MLP neurons of a small language model. Each row is named by its layer, matrix (up: input weights) and neuron, and shows model dimensions 32-159. Each number is 128 + 24 x the weight over its row's rms, rounded and kept within 0 to 255.
Before each neuron's rows, "fires on" lists the tokens most often at its 100 highest values on Wikipedia text that the model never trained on.

fires on: "."
L7.up542 [ 87 100 136 111 116 152  98 157 106  80 134 138 100 150 125 108 190  92 116 122 143 142 106 149  75 122 129  96 102 104 163 154 105 103 151 111 122 108 126 153 139 129 116 124 122 127 109 150 155 104 112 114 143 127  95 112 139 150 155 118  98 118 153 107 151 147 142 149 120  90 119 139 130 153  99 114 106 155 122 115 141 128 120  86 119 110 147 108 139 135 113  99 109 166 129 123 103 132 134 111 129 154 141 119 154 131 132 140 142 107 104 114 175 173 111 158 162 136 121  72 117 110 144 154 134 121 176 102]

fires on: " no", " not", " No", " |", " less", " Pos"
L3.up578 [109  93 106 124 142  70 125 143 120 140 120 131 128 106 143 178 132 145  81 178 127 129 117 106 133 149 117 129 115  87 115 107 127 106 157 159 127 167 120  93 130 141 173 132 131 175 148 167 119 136 103 176 158 144 153 122 142 140 129 164 123 137 142 147 155 100 146 135 106 184  87 128 130  97 126  91 168 117 137 118 130 137 132 165 149 167  93 148 101 158 112 141 113 130  95 126 124 149 106 129 148 113 143 137 119 110 101  92 111  96 123 156 149 110 130  96 132  87 138 149 117 135 130 132  95 112 104 142]

fires on: "vi", "urn", "do", "ey", "sc", "di"
L3.up354 [116 135 162 155 177 116 124 111 131 115 131 156 104 130 140 160 145 162 127 127 120 145 104  96 151 146 168 143 164 178 112 127 124 141 116 133 139 135 137 139 147 173 149 153 138 119 155 111  79 149 153 136 138 155 114 102 136  78  96 108 134 151 104 168 142 101 107 121 111 132  97 105 103 136 140 173 128  73 107 164  82  96 117 142 107 162 137 155 128 123 138 130 102 136 131  98 117 123 145 139 136 170 113 104 134 138 106 153 132 125 106 132 113 164 137 159 136 126 108 151 125 147 117 140  99 142  54 148]

fires on: "s", "t", "er", "al", "n"
L4.up464 [138  74 117 146 131 113 122 106 147 144 118 131 170 129 169 140 177 125 170 140 178 104 125  97 114 149 128 120 129 179 117 124 126 172 147 108 153  93  94 114 150 135 140 121 114 121 107 149 105 112 132 128 104 136 152 127 121 132  88 145 143 126 101 121 136 101 103 161 138 137 144  96 168 120 119  94 115 148 129 125 115 134 161 167 120 155 149 107 111 148 107 140 130 115 156 125 149 139 139 137 167 148 139 109 144 130 130 151 124 134 143 161  74 110 116 106 136 147  97 128  68 105 162 116 137 108 137 117]

fires on: "mp", " te", " ch", " elect"
L4.up946 [144 148 160  97 155  99 147  96 112  93 175 138  98 149 115 132 131 120 145 106 104 129  93 119  93 108 118 171 111 119 140 120 115 119  95 121 157 110 148 109 150  86  97 147 157 116  99 161 152 114 117 109 138 155 122 132 138 136 136 138  96 114  46 143 127 141 136 106 121 119 128 157 156 101 130 122 162 131 162 168 115  87  89 151 150 109 114 161 136 178 115 145 148 116 139 119 143  95 139 134 105  96  88 105 123  93 117  84 133 115 114 115 108 119 111 129 163 103 142 152 137 150 165 153 116 105 124 147]

fires on: " ", "/", "=", " Ad", " W"
L4.up681 [121 175 155 104 129 146 126 101 176 134 109 108 164 147 127 164 125 122 123 151 117 147 163 116 162 100 132 129 147 102 113 127 178 174 120 105 180 119 127 120 113 117 100  93 129 111 170 120 100 131 166 132 137 152 125 138 140 131 135 128 153 104 115 144 152 127 134 170 122 156 129 116  75 125  60 135 124 152 113 132 105 112 136 116 148 132 134  87 138  98 130 109  99 115 120  55 131 174 148  97 132 134 162 140  91 152  77 163 150 130 113 119 116 127 147 130 127 157 153 147  55 148 180 148 145 118 150 134]

fires on: "li", "bor", "do", "elli", "bour", "eg"
L3.up89 [130 123  89 103 112 174 151 138 144 191 128 155  81 128 134 120 103 164 134 178 142 114 128 107 140 131 120 110 153 104 154 121 136  98 117 176 128 153 117 124 142 143 109 119 146 152 156 112  85 148 109 113 142 133 121 161 128 136 174 116 142 124 118 163  93  61 132  78 155 145  97 102 123 116 110  92 135 119  78 126 163  82 158 133  84 125  83 113 160 138 147 146 137 131 123 153 104 120 159 115 121 175 154 118 114 151 156 162 126 149 122 154 141 113 127 145 170 132 137 139 137 150 126 135 132 121 143  99]

fires on: "ed", "d", " of", "ted"
L3.up301 [118 106 155 135  96 113 151 105 117 141 135 148  92 138 132 102  96  58 187 125 168 155 113 124 124 143 141 133 110 172 157  96 170 166 134 113 131 162 110 114 154 105 126  92 134 135 133 120 113 120 100 160 117 132 165 119 107 123 168 171 115  90 140 131 156  99 158 141 107 142 145 170 113 112 104 141 169 148 111 151 121 125  99 112 124 173 130 134  98 118 120 140 131 157 126 141 170 128 126 112 143 123 121 141 179 143 150 113  87 162 129 152 151 159 135 132 155 110 134 142  94 100 158 143  95 117  94  77]

fires on: " Pal", " Est", " Ref", "est", "ta", " Villa"
L4.up857 [131  87  85  79 118 148 115 167  74 112 133 106 123 132 108 145 158 169 148 121 144 137 115 117 123 110 111 174 149 121 120 124  92 115 153 180 150 124 117 170 145 115 138 133 105 145 126 100 183 131 141 105 114 113 110 159 131 147 177 172 122 109 143 147  88 143 134 129 102 117  89 145 151 142 117 104 185 145 161 160  92 105 161 116 163 176 133 109 168 159 147 147 138 174 130 132 126 140 149 116 161  94 127 140 117 121 144 143  78 155 122 124 111  99 119 164 117 142 107 128 130 125 114  97 149 154 143 117]

fires on: "-", " University", "on", " Republic", " Year", " League"
L4.up930 [127 135 126  93 155 100 114 140 129 125 134 104 149 156 117  81  94 156 118 185  86 115 149 106  97 125 138 148 172 141 132  88 150 122  92 154 120 140 158 102 136 123 128 141 136 109 175 136 107 169 118 125 172 121 158 115 102 124 107 153 112 135 108 115 127 132 114 155 107 115 103 139 138 114 115 156  75 156 110 123 154 133 145  72 147 159 118 157 158 114 144 105 150 120 149 133 130 152  87 159 130 122  80 100 140 134 156 130 126 136 102 158 158 143 129 144 121 151 147 149 145 139 164 139 130 125  75  98]

fires on: " =", ".", "d", "um", "ow"
L4.up931 [105 103 148 148  93  76 115 127  94 156 128 128 114 107  95 165 123 106 161 109 175 185 143 134  97  97 129 115 150 100 126 105  93 106 125 144 146 124 136 110  95 113 138 136 115  96 133 141 109  75 128 143 115 143 148 132 120 150  95 110 149 172 143  99 136 151 116 102 117 103 172 154 178 131 142 173 118 128 107 196 151 126 117 137 116 103 135 102  98 122 100 124 139 183 123 114 107 105 102 101 148 186 141 130 137 153 136 104 109 157 112 158 134 152 126 150 132 123 152 103 130 162 126 154 127 127 145 162]

fires on: "-", "|", "\n\n", "b"
L3.up696 [158 111 139 113  90 127 138 124 172 169 174 120 109 117 127 112  94  71  96 110 110 104 134 156 135 118 127 113  98 150 117 130 105 129 151 142 138 155 121 111 134 112 131 142 135 112 113 145 100 110 134 186 150 111 125 181 103 173 116 107 137 125 109  88 132 131 158 109 153 134 139 121 116 122 137 119  89  94  88 117 173 108 110 149  50 162 146  99  89 173 136 112 153 149 109 125  71 111 128 101 110 101 152 154 151 112 139 125 123 119  86 138 126  91 147 134 119 159 125 126  83 139 151 135 117 131 130 161]

fires on: "\"", "'", " 100", " time"
L3.up445 [131 100 148 123 105 128 148 118 132 133 154 135 116 137 103 136 163 160 136 149 146 106 127 113 171 152 108 168 177 153  93 181 138 165 136 138 131 114 157  81 130 104 175 122  94 113  79 102 117  89 104 160 115 146  97 136 144 128  89  64 109 104 115 122  90 119  91 101 131 128 116 127 141 121 136 156 123 107 157  79 133 108 122 102 110 152 160 132 121 112 128 146 142 113 152 134 138 109  84 107 121 141  70 134 124 145 167 100 168 148 117 151  82 113  90 119 111 181 131 161 113 151 135 137 100  86 100 121]

fires on: " |", ":", "=", "\n\n", " by"
L3.up455 [121 143 133 122 112  92 180 116 136 147 117 145 123 136 201 138 104 103 124 157 114 139 114  86 145 149  92 131 131 111 115  90 116 132 131 178 126  90 103 106  56 116 135 121 128 150  99 134 141 129 150 134 128 140 110 113 126 164 161 133 145 146 130 147 125  96 136 112 106 134 132 134 138 190 147 118 130 129 130 103 106 128 144 125 106 139 116 141 106 128 125 136 129 124 134 155 116 129 112  92  92 128 119  98 166 118  92 170  91 135 123 174 125 145 108  92 129 155 129 150 135 100 133 123 135 122 126 158]

fires on: "-", "le", "e", "cc", "'", "r"
L3.up576 [138 129 117 135 124 136 128 100 158 151 117 132 110 104 106 150 145  94 100 101 123 109 161  97 105 124 129 101 127 100 143 166 131 121 142  89 141 154 133 141 104 169  52 113  95 125 116 107  97 147 160 106 125 114  82 108 179  79 117 113 143 108 101  98  90 112 155 105 130 101 123 179 114 102 114 123 105 164 139 174 128  96 168 121 123 112 127 108 147 140 105 116 149 137 118 129 135 195 156 175 120 127 104  73 130 167 123 100 127 133 166  91 116 118 130 156 128 150  72 148 111 124 108 119 129 113 136 136]

fires on: "ti", "si", "elli"
L7.up164 [146 153 135 112 138 119 121 164 142 138 170 141 153 133 146 123 139 172 104 178 122  84 118 207  82 115 122  87 109 118 125  83 130 167 115 134 144 109 132  90 166 117 110 116 106 121 118 109 106 115 105 135 153 148 139 136  86  98 160 118 126 132 122 110 102  90 125 111 164 182 101 132 123 133 131 140 133 103  75 131 149 163 173 117 120 149  98 158 164 121  83 127 133 106 113 106 122 129 148 104 145 130 150 126 174 147 119 157 142 103 145 117 163 152 159  98 162 156 164 117 114  98 150 146 104 125 124 127]

fires on: " part", "gan", " origin", " then"
L3.up932 [132 146 175 140 129 115 113 123 119 119 125 134 150 144  90 150 172 125 144 129 100 132 167 159 108 173 130 125 139 118 125 118 139 107 106 147  40 117 100 146 143 116 185 133 137 132  79 159 135 145 140 182 117 104 103  85 158 156 121 135 169 111 123 108 145 152 141 131 140 135 128 163 158  87 104 135 132 146 147 132  89 107 122  86 162 141  92  86 123  95 119 153 112 129 120 150 151 168 111 169 100 149 139 140 107 158 129 125 130 121 125  92 121 107 148 150 160 109 151 156 106 165 148 129 123 152 117 145]

fires on: " did", " could", " does", " to", " may", " can"
L3.up323 [171  98 122 121 137  97 117 147 165 125 155 114 136 124 129 138 118 130  97 124 106 132 137 100 152  96 101 124 151 133 151 129  79 126 151 134 139 132 118 151 139 131 101  92 113 151 139 179  88 163 125  79 142 181 173  74 124 135 147 119 139 124 142 146 136 122 140 129 145 124 143 115 141 123 118 127 123 117 131 103 131 146 132 104 101 113 122 154 162 114 115 118 166  94 141 120 173 101  94 135 107 107 124 142  71 123 112 186 147 107 126 130  61  74 143 114  86 118 122 161 113 156 115  88 123 102  81 137]

fires on: " al", "-", " c", " order"
L7.up807 [108 108 109 137 110 168 136 148 111 130 114 105 113 160 119 147 114 123 155 172 138  99 138 121 130 109 199 133 150 113 149 156 171 128 134 140 104 121  93 152 121 145 118 130 136 138 183 114 155 115  84  97 118 100 139 169  85  98 104 135 108  92 115 127 114 119 173 152 118 159 124 131 126 163 122 129 127  97 117 140 137 139 164 157  89 150 129 110 124 117 157 120 156 139 161 139  95 134  72 130 148 116 147 113  57 134 161 141 106 185 143  89 143  99 165 111 139 169 126 147 125 133 147 118 123 127 119 118]

fires on: " I", "I", "ing", "r"
L3.up655 [123 111 123 137 134 100 128 133 140 154 175 126 174 101 101 107 103 144 139 126  89 178 164 136  88 137 131 112 158 163 138 102 134 136 110 118 134 157 125 155 110 136 107 106  94 120 172 178  97  46 126 157 146 128  97 148 162 154  99 146 126  91 105  89 126 109 103 101 110 111 134 168 132 123 140 122 161 143  99 139 138 145 154 135 152 128 149 108 101 132 109 156 123 113 161 111 131 123 154  87  89 142 141 128 166 148 128 135 127 107 159 115 130 134 117  90  96 137 134 145 120 142 125 106 133 121 123 128]

fires on: " season", "ua", " years", " place", " year", " term"
L4.up502 [154 150 137 136 139 142 160 144 110 115 127 175 129 205 162 118 161 169 132 117  94 157 120 139 131 106  82 173 124 159 137 148 124 124 123 169 144 151 139 136 157 126 158 100 142  98 141 111 104  93  79 120 160 124 112 144 134 125 107 134 123 118 124 111 124 166 120 201  92 177 102  90 167 131 139 101 126 165 104 177 157 141 131 119  81 105 133 102 146 141 107 164 140 131 158 136 132  90 147 120 120 160 104 126 119  99 135  63 110 120 133 145 140 129 106 100 146 127 145 133 143 120 174  94 123 137 197 148]

fires on: "\n\n", "\n", " (", " years", " A", " days"
L7.up786 [182 141 138 155 131 121 152 143 128 116 117 108 133 154 155 163  85 105 116 113 140 136 141  87  95 113 128 119 125 183 113  65 138 121 149 143 108 120  96 150 164 142  85 136 134 137 150 153 139 129  90 119 146 118 141 112  83 134 115 139 118 110 162 150 160 158 130 161 116 112 174 130 122 150 179 104 152 146 132 103 105 111 105 162  95 145  91 123 134 127 138 103 153 116 146 132 119 100 138 113 102 158 156 122 118  98 165 127 114 153 116  99  94 134 107 119 132 123 152 139 161  84  98 134  97 125 132 116]

fires on: "I", "A", "ar", "ad", "U", "d"
L4.up611 [123 149 134 119 129 129 146  87  91 189 148 131 126 124 110 115 135 166  88 130 118 152 110 149 100 111 103 144 133 144 151 161 108 107 165 135 141 149 162  94 144 136 139 104 132 157 171 144 117 127 108 116 160 129 122  91 102 145 156 115 164  64 104 105 148 127 143 145  98 160 135 129 128 115 141 127  98 125 130 172 150 140 131 131 122 133 152 139 173 136 143 136 127 141 153 108 117 148 153 120 147 128 140 117 134 128 169 125 139 114 164  98  71 164 115 122 117 151 135 145 150 150 176 113 126 128 121 160]

fires on: "ke", " Ind", " obl", "ce", "oe", "ine"
L3.up23 [ 92 150 118  92 148 141  72 130 101 121 130 114 117 173 156 117 100 114 154 136 129 123 128 116 146 131 143 166 146 139 137 109 128 129 136  88 136 172 171 150 115  72 101 136 112 135 104 102 133 113 129 117 144 122 124 112 123 188  93 170 145 166 129 144 157 138 146 125 105 107 100  74 140 120 136 170 150  87 116 107 144 142 171 153  85 136 139 140 124  60  97 131  83 134 145 117 157 100 116 145 124 140 163 177 135 129 177 125 125 133 167 134 183 132 123 142 131 168 140 101 107 110 139 144 146 146 153 152]

fires on: "=", "ter", " Har", "th", "li", " cl"
L4.up379 [128 121 141 149 147 167  95 135 123 157 102 119 129 100 130 149 134 123 131 155 143 174 160 103 116 129 157 126  94 167 121 165 144 135 154 109 150 150 193 129 120 112 134  97 122 134 150 166 147  96 122 163 152 119 138 103 121 147 109 143 123  95 119 176 149 100 135 105 142 132 137 175 132 123 132  88 136 126  99 106 158 139 138 111  88 135 113 123 112 142 129 149 144  82 128 151 134 114 101 133 129  98 151 114 121 148 135 143  96 129  92 142 136 110 122 119 125 145 187 139 130 138 133 143 148 157 127 135]

fires on: " Van", " van", " Der", " der", " Count", " den"
L4.up574 [155 120 164 119 133 103 164 106 123 134 145 134 111 140 142 179 144 120 146 124 146 121 133 129 133 132 149 112 110 129 129 107  90  92  94 105 137 117  95 109 129  88 111 141 136 122 164  93 117 138 144 111 123 108 128 186 123 136 130 111 129 154 176 131 155 134 140 124 157 148 103 105 115 109 115 118  95 104 116  71 144 140 138 160 138 106 108  94 105 148 118 127 136 149 102 135 112 156 171 115 113 153 182 132 159 153 132 124 142 119 164 149 147 139 121  89 110 116 172 136 132 131 118 128 134 180 159 128]

fires on: " cr", " Cr", " Kn", " kn", "l", " ="
L4.up884 [109 101 155 169 131  87 137 141 119 119 121 161 151 123 168 139 129 145 162 143 144 156 116 137 111 118  97 134 128 117 115 130 123  76 125 132 154 129 165 141 143 124 139 133  87 137  70 111 135 123 123 166 129 110 152 163 137 158  74 121 138 127 109 157  89 111 124 106 101 141 181 147 112 139 100 110 131 199 167 131 151 146  96 139 102 141 128 129  94 145  40 149 106  96 163 100 109 108 103 162 128 131 151 130 120 115 137 163  95 114 119  89 110 133 100 121 136 147 129 105 131 124 122  92 145  98 107 141]

fires on: "r", "d", "ta"
L3.up391 [159 125 148 123 140 132 130 121 109 163 127 123 135 130 115 154 102 131 222 102 154 156 128 115 136 101 109 116 166 143 215 161 106 142 137 147 125 147  80 141 138 158 181 120  89  95 117 134 112  96 120 133 142 130 105 110 117 161 138 117 117 141 107 117 110 141 134 101 122 123 134 165  98 133 155 126 123 128 131 141 116 167 142 137 142 156  91  68 135  89 123 143 128 109 149 134 115 102 153 127 128 136 137 124 133 113 174 122  94 145 136 138 157 179 126 123 140 145 118 104  95 120  95  95  82 116 120 159]

fires on: "we", "'", "cc", " to", "We", "ru"
L3.up950 [105 101 152 161 156 155 140 105  92 131 121 103 104 125 132 131 130 147 148 131  68 106 110 112 157 155 130 130 142 102 166 130 117  81 167 139  46 130 138 117  83 108 159 105 114 115 138 144 106 144  97 166 126 114 105  91 149 117 151 113  97 138 145  96 131 132 184  93 148 183  84 121 135 155 128 109 117 142 112 145  93  87 166 139 134 109 127  80 154  89 121 132 107 143 138 130 157 118 146 108 124 134 108 111 155 138 124 112 129 136 139 105  94 104 125 171 106 162  95 133 111 129 131 146 117 133 132 159]

fires on: " =", "="
L4.up87 [ 84 121 136 102 125 141 120 142 154 154 139 152 162 116 135 153 137 136 194 125 153 120 152 108 117 138  89 128 157 156 105 140 109 102 178 136 113 124 110 130 124 115 145 137 115 133 123 161 143 131 131 138 150 165 157 138 164 107 146 105 102 110  91 117 135 154 130 136 175 166 179 156 106  84  75 149 108 147 133 132 162 125 133 136 114 141 155 107  97 106 112 147 100  91  95 136 130  92 107 135 188 129 168 107 101 162 145 113  97 101 104 132 106 115  91 114 131 110 143 104 141 148 140 150 135 160 128 109]

fires on: "Y", "l", " was", " Az", " is", "al"
L3.up849 [ 87 119 126 156 144 133 168 144 115 158 104  86 128  75 142 180 117  99 118 166 113 168 170 111 136 136 126 152 127 176 103 111 126 142 157 136 147 154 111 131  96 144 127  74 144 157 110 101 122 109  92 100  83 123 123  97 129 143 150 144 135  91 115 183 123 107 143 154 147 113 121 146 121 155  81 161 120  84 120 127 119 150 137 154  98  86 151 134 108 139 127 162  91 122 159 119  91 114 131 116  86 148 114 132 156 119 144 146 113 153 134 128 143 132 140 146 141 155 109 137  91 112 146 103  94 131 119 117]

fires on: " due", "ow", " (", "til", "\n", "'"
L3.up21 [153  79 135 133 151 110 125 143 114 185 136 104  84 147 133 105 115 110 122 130 133 148 164 135 150  91 116 148 170 163 149  84 112 125 137 103  93 129 113 128 116 143 140 126 150 127 117 137 143 122 136 100 137 120  67 137 149 118 146 105 156 150 145 141 152 139 124 124 143 129 165 119 137 127  88 148 111 138 159 136 109 160 137 127 143 145 129 116 143 117 109 137 143 156 122 117 112 131 128 145 169  91 141 122 140 103 143  88 125 171 127 117 133 126 187 153 128 142 154 151 127 108 110 162 144  71 147 108]

fires on: " A", " l", " An", " /", "-", " un"
L4.up620 [ 75 176 119 144 149 171 141 134 108  97 148 138 120 135 112 119 104 105 124 105  99 127 135 108 147 151 146  95 164 113 132 163 109 108 118 110 121 100  99 141 102 122  76 171 143 127 154 124 113 120 103  83 189 137 149 120  97 119 131 132 139 139  81  94 142 155 122 166 130 120 160 145  78 102 129 154 143 155 151 120 140 139 127 135 104 145 108 160  99 120  90  95 119 129 153 116  97  90  99 176 104 109 119 146 111 135 122  98 107 130 133 101 105 131 156 111 152 126 151  89 128 142 144  94 117 126 117  62]

fires on: "-"
L4.up635 [137 103 160 157 145 139 134 114 175 157 104 144 126 151  99 120 125 130  74 105 110 128 134 142  92 103 150 118 147 166  76 114 126 149 109 102 146 144 149 156 152 112 107 132 150 150 131 107 105 100 135 116 118 135  98 142 124 126 124 123 147 108 139 101 179 105  84 101 131 149 178 100 114 125 101 118  77  76 133 164 117 135 130 158 132 122 103 113 135 148 105 110  97 117  88 111 103 136 114 140 120  95 164 134  84 129 157  86 124 130 105 136 113 130 122 104 158 103  89  93  99 126 110 130  79 128 107  87]

fires on: "-", " /", " •", " Preceded", " dis", " Succeeded"
L3.up490 [155 150 113 118  86 129 142  85 109 110 152 151 102 130 139 129 116  88 128 120  96  77 115 123 142 147  94 108 160 117 115 119 123 113 122 106 166 165  66  83  90 153 145 136 142 111 166 125 112  95  96 110 137 118 115  99 133 134  91 186 142 100 110  53 103 126 122 152 140 121 122 147 113 122 153 140 134 125 154 136 122 131  99 149 128 134 115 113 104 143 104 109 133 113 121 113 133  85 159 146 170 124 132 136 143 131 120 110 129  91  96 117 105 117 122 138 155 109 119 117  57  95 156 135 135 161 138 116]

fires on: ":", " not", " and", " so", " as", ","
L7.up930 [124 130 113 135 134  73 135 130 102 121 117 130 160 137 119 144 103 117 138 110 128 122  94 149 117 150  99 138 132 130 101 128 129 123 118 137 112 135 131 137 113 147 115 127  99 124 140 172 150 142 128 110  85 127 171 130  77 151 161  88 145 149 111 168 134 125 130 145  72 154 162  75 147 118  87 112 134 126 155  94  96 163  92  89 131 148 144 108 126 161 132 139 124 159 101 106 142  62 146 124 113 127 123 154 132 153 128 156 157 117 163 108  90 148 114 159 145 128 164 136  97 133 124 143 143  93 128  97]

fires on: " =", "=", " was", " is", "po"
L4.up501 [ 94 119  86  81 144 143 145 148 150 139  99 112 122 102 147 137  71 114 121 171 124  93  80  76 161 138 132 132 138 185 105 121 122 117 101 159 168 105 131  92 130 100 177 146 152 111  85 121 158 104 157 130 127 160 182 129 143 129 104 109 149 132  90 157 123 149 149 109 130 105 176 164 188 122 120 153 115 115 137  94 125 144 161 181 102 120 139 117  89 142 142 183 136  93 104 140  93 121 191 114 157 151 146 118 143 117 110 142 118 121  97 170 134 169 133 102 123 170 151  90  74 128 166 140 146 133 108 125]

fires on: " is", "born", " was", "fo"
L4.up46 [118 151 138  96 122 106 125 165  51 123 171 151 123 103 137 143 129 130 141 158 135 124 149 127 127  96 151 150 120 170 137 177 166 142 115 133 105 102 134 119 117 108 165  95  95  92 133 127 127  95 146 120 121 100 169 134 111 111 138 129 123 145 136 139 129 127 113  95 119 147 132  98 178 154 127 101  75 165 159 151 121 123 163 204 110 142 100 136 107 137 159 130 132 103 151 120 139 111 142 124 158 120 132  88 149 131 123 149 126 111  97 138 115 130 120 158 123 137 143 116 158 156 138 138 154 100 106 160]

fires on: ".", "y", "ript"
L4.up433 [ 99 148 115 159 142 133 124 149 115 111 120 175 148 115 120 136 201 122 123 126 149 118 107 155 132  87 103 118 145 133 141 155  93 169 150 149 140 129  89 136 112 110 130 141 128 145 125  90 148 158 137  93 101 112 169  99 123 139 124 160 110 133 164  57 162 114 143 138  77 111 126 105  95 144 119 160 108 122 136 131 160  83 133 136  72 112 140 128 119  99 135 101  67 105 124 107 136 114  84  95 161 155 109  93 122 111 127 115 118 104 113  85 167 110 142 153 120 151 181  99 144 115 126 101 157 141 135 144]

fires on: " a", "=", ":", " the", ",", "A"
L3.up730 [116 181 125 125 152 122 157 114 127 146 132 130 151 134 175  99  95  98 160 123 106 150  94 128 102 115 122 140 117 122 142 150 125 102 141 142 133 126 162 115 116 105 129 177 135 140 110  97 146 118 139 146 190 130 168 103 168  92 154 126 169  99 113 121 149 111 137 132 123 153 158  90 172 128  87 146 138 129 131 117 139 144 147  91 107  78 128  97 147 136 153 175 117 119 144 111 109 142 136  85 149  98 120 131  86 167 131 141 116 153  79 136 120 156 109 104 144 146 133 115 146 139 162 135 150 118 145 146]

fires on: "-", " al", "ve", "ou", "Sh", " Q"
L3.up703 [144 110 150 129 136 145  70  98 125 124 118 145 152 144 102 134 135 105 160 121  92 122 149 135 128 120 113 143 112 119 135 120 135 139 180 148 107  97 119 145 127 113 100 149 100  95 151 184  93 155 103 103 140 143 134 123 106 116 172 168 118  98 120 125 122 119 165 139 156 140 156 112 134 140 133 130 117 118  92 116 121 174 107 147 101 148 109 144 122 105 140 128 142 109 101 123 142 111 146 174  99  95 179 140  89 134 127 123 130 196 128 107 199 104 142 145 153 173 113 117 145 109 124 116 142 116 134 121]

fires on: "ha", "ga", "ani", "h", "ed"
L3.up65 [103 107 149 137 132 173 107 161 150 171 128 141 129 130 124 156 131 129 110  89 107 159  76 127 157  90 116 122 120 147 137 137 131 125 117 131 105 117 168  79 114 138 172 119 152 131 116 103  99  96 125 131 114  93 119 118 139 111 107 122 148 161 129 130 154 137 110 101 133 167 121 135 121 102 112 108 116 141 146 143 157 169 138 148 155  89  40  91 142 162 111 140 135 132 119 146 137 152 109 115 137  97 138 144 132 124 141 144 128 143  89 156  79 155 110 132 123 156 124 104  68 129 199 120  93 140 106 160]

fires on: " would", " will", " may", " could", " did"
L7.up268 [151 142  99 157 179  78 154 110 152  81 105 136 125 161 118 123 152 101 111 124 128 120 131  94 104 130  99 141 118 139 135 136  76 126 154 129 147 130 149 140 148 146 170 141 133 118 181 153 123 146 133  89 152  96 128 128 109 157 139 148 107 103 143 173 126  98 186 122 132 161 156 162 139 116 157 119 146 134 116 126 138  87 104 136 152 139 172 125 148 116 111 120 147  90 136 109 172  96 121 126 171 143 100 109 118 109 139 120 120 143 131 128 160 143 124 120 152 117 167 154 167 111  95 121 135  79 110 122]

fires on: "\n", " ("
L4.up506 [152 100 157 110 103 120 134 112 131 151 164 136 139 128 107 135 148 151 129 105 102 135 139 158 107 128 124  78 129 150 124 113 104 109 110 127 124 131 106  97 110 167 123 136 139 109 124  98 141 129 117  73 126 144 128 158 116 167 134  98 137 125 112 144 123 127 169 192 105 130  92 123 103 122  95 134 102 145 130 147 127 143 131 137 151 135 110  65 135 107 168 147 150 144 143 124  83 139 168 165 141 146  74 156 106  84 122 111  82 139 129 111 132 126 122 126 129  95 152 127 141 137  76 122 166 128 124 162]

fires on: " Van", " van", "sen", "ij", "sch", "n"
L3.up370 [150 141 138  96 109 151 104  96 149 159  95 148 145 165 137 159 130 105 183 122 164 152 123 106 130 127 131 166 130 143 127 104 119 137 156 155 129 134 117 149  97 141 125 125 124 160 133 172 149  88  97 116 178 152 118 150 135 105  76 121 111 141 147  87 130 163 151 130 115 169 114 133 115 151  88 127 125 122 137 109 105 119 184 114 120 124 137 115 145 151 138 100 154 159 101 126 147 184 157 135 110 129 192 178 149  98 145 108 150 114 135 140 133 169 179 145 146 131 142 124 154 158 116 157 157 153 126 104]

fires on: "=", " |", " career", "il", "co", "one"
L3.up262 [148 137 133 135  81 109  80  74 126 118 108 155 191 162 134 139 114 126 130  93  77 136 106 123 110 146  98 140 132 164 138 150 138 132 127 164 145 146 148 120 125 113 155  94 134 133 134 102 126 202 154 122 135 104 159 133 115 152 138 117  89 101 124 170 129 145 115 139 155 191 100 136 160 147 114 157 168 101 106 111 130 159  91 163  94  85 167  95 113 150 119 138 145 127 164 109 165 145 139 106 121 114 132 127 102  98 143  98 125 149 104 144 176  97 173 121 142 121 118 132 129 123 164 148 111 116 132 122]

fires on: ".", "re", "–", "ere", "ée", "ade"
L3.up666 [118 125 147 153 145 133 143 140 171 135 129 143  99 155 108 110 174  59  95 126 108 137 145 166 130 131 119 101 169  98  98 137 136 142 125 120  88 159 120 112 132 122 117 144  67 105 145 140 143 126  96 123 164 102 126 107 145 138 189 121 115 105 152 138 164 104  64 117 129 129 119  91 162 139 142 119 136 116  87 138 148 107 142  96 110 120 156 120 158 108 121 158 119 149 168 144 164 122  94  82 131 123 138 171 105 148 154 133 100  85 140 110 162 129 127 163 120 113 151 143 126 137  75 122 119 135 123 125]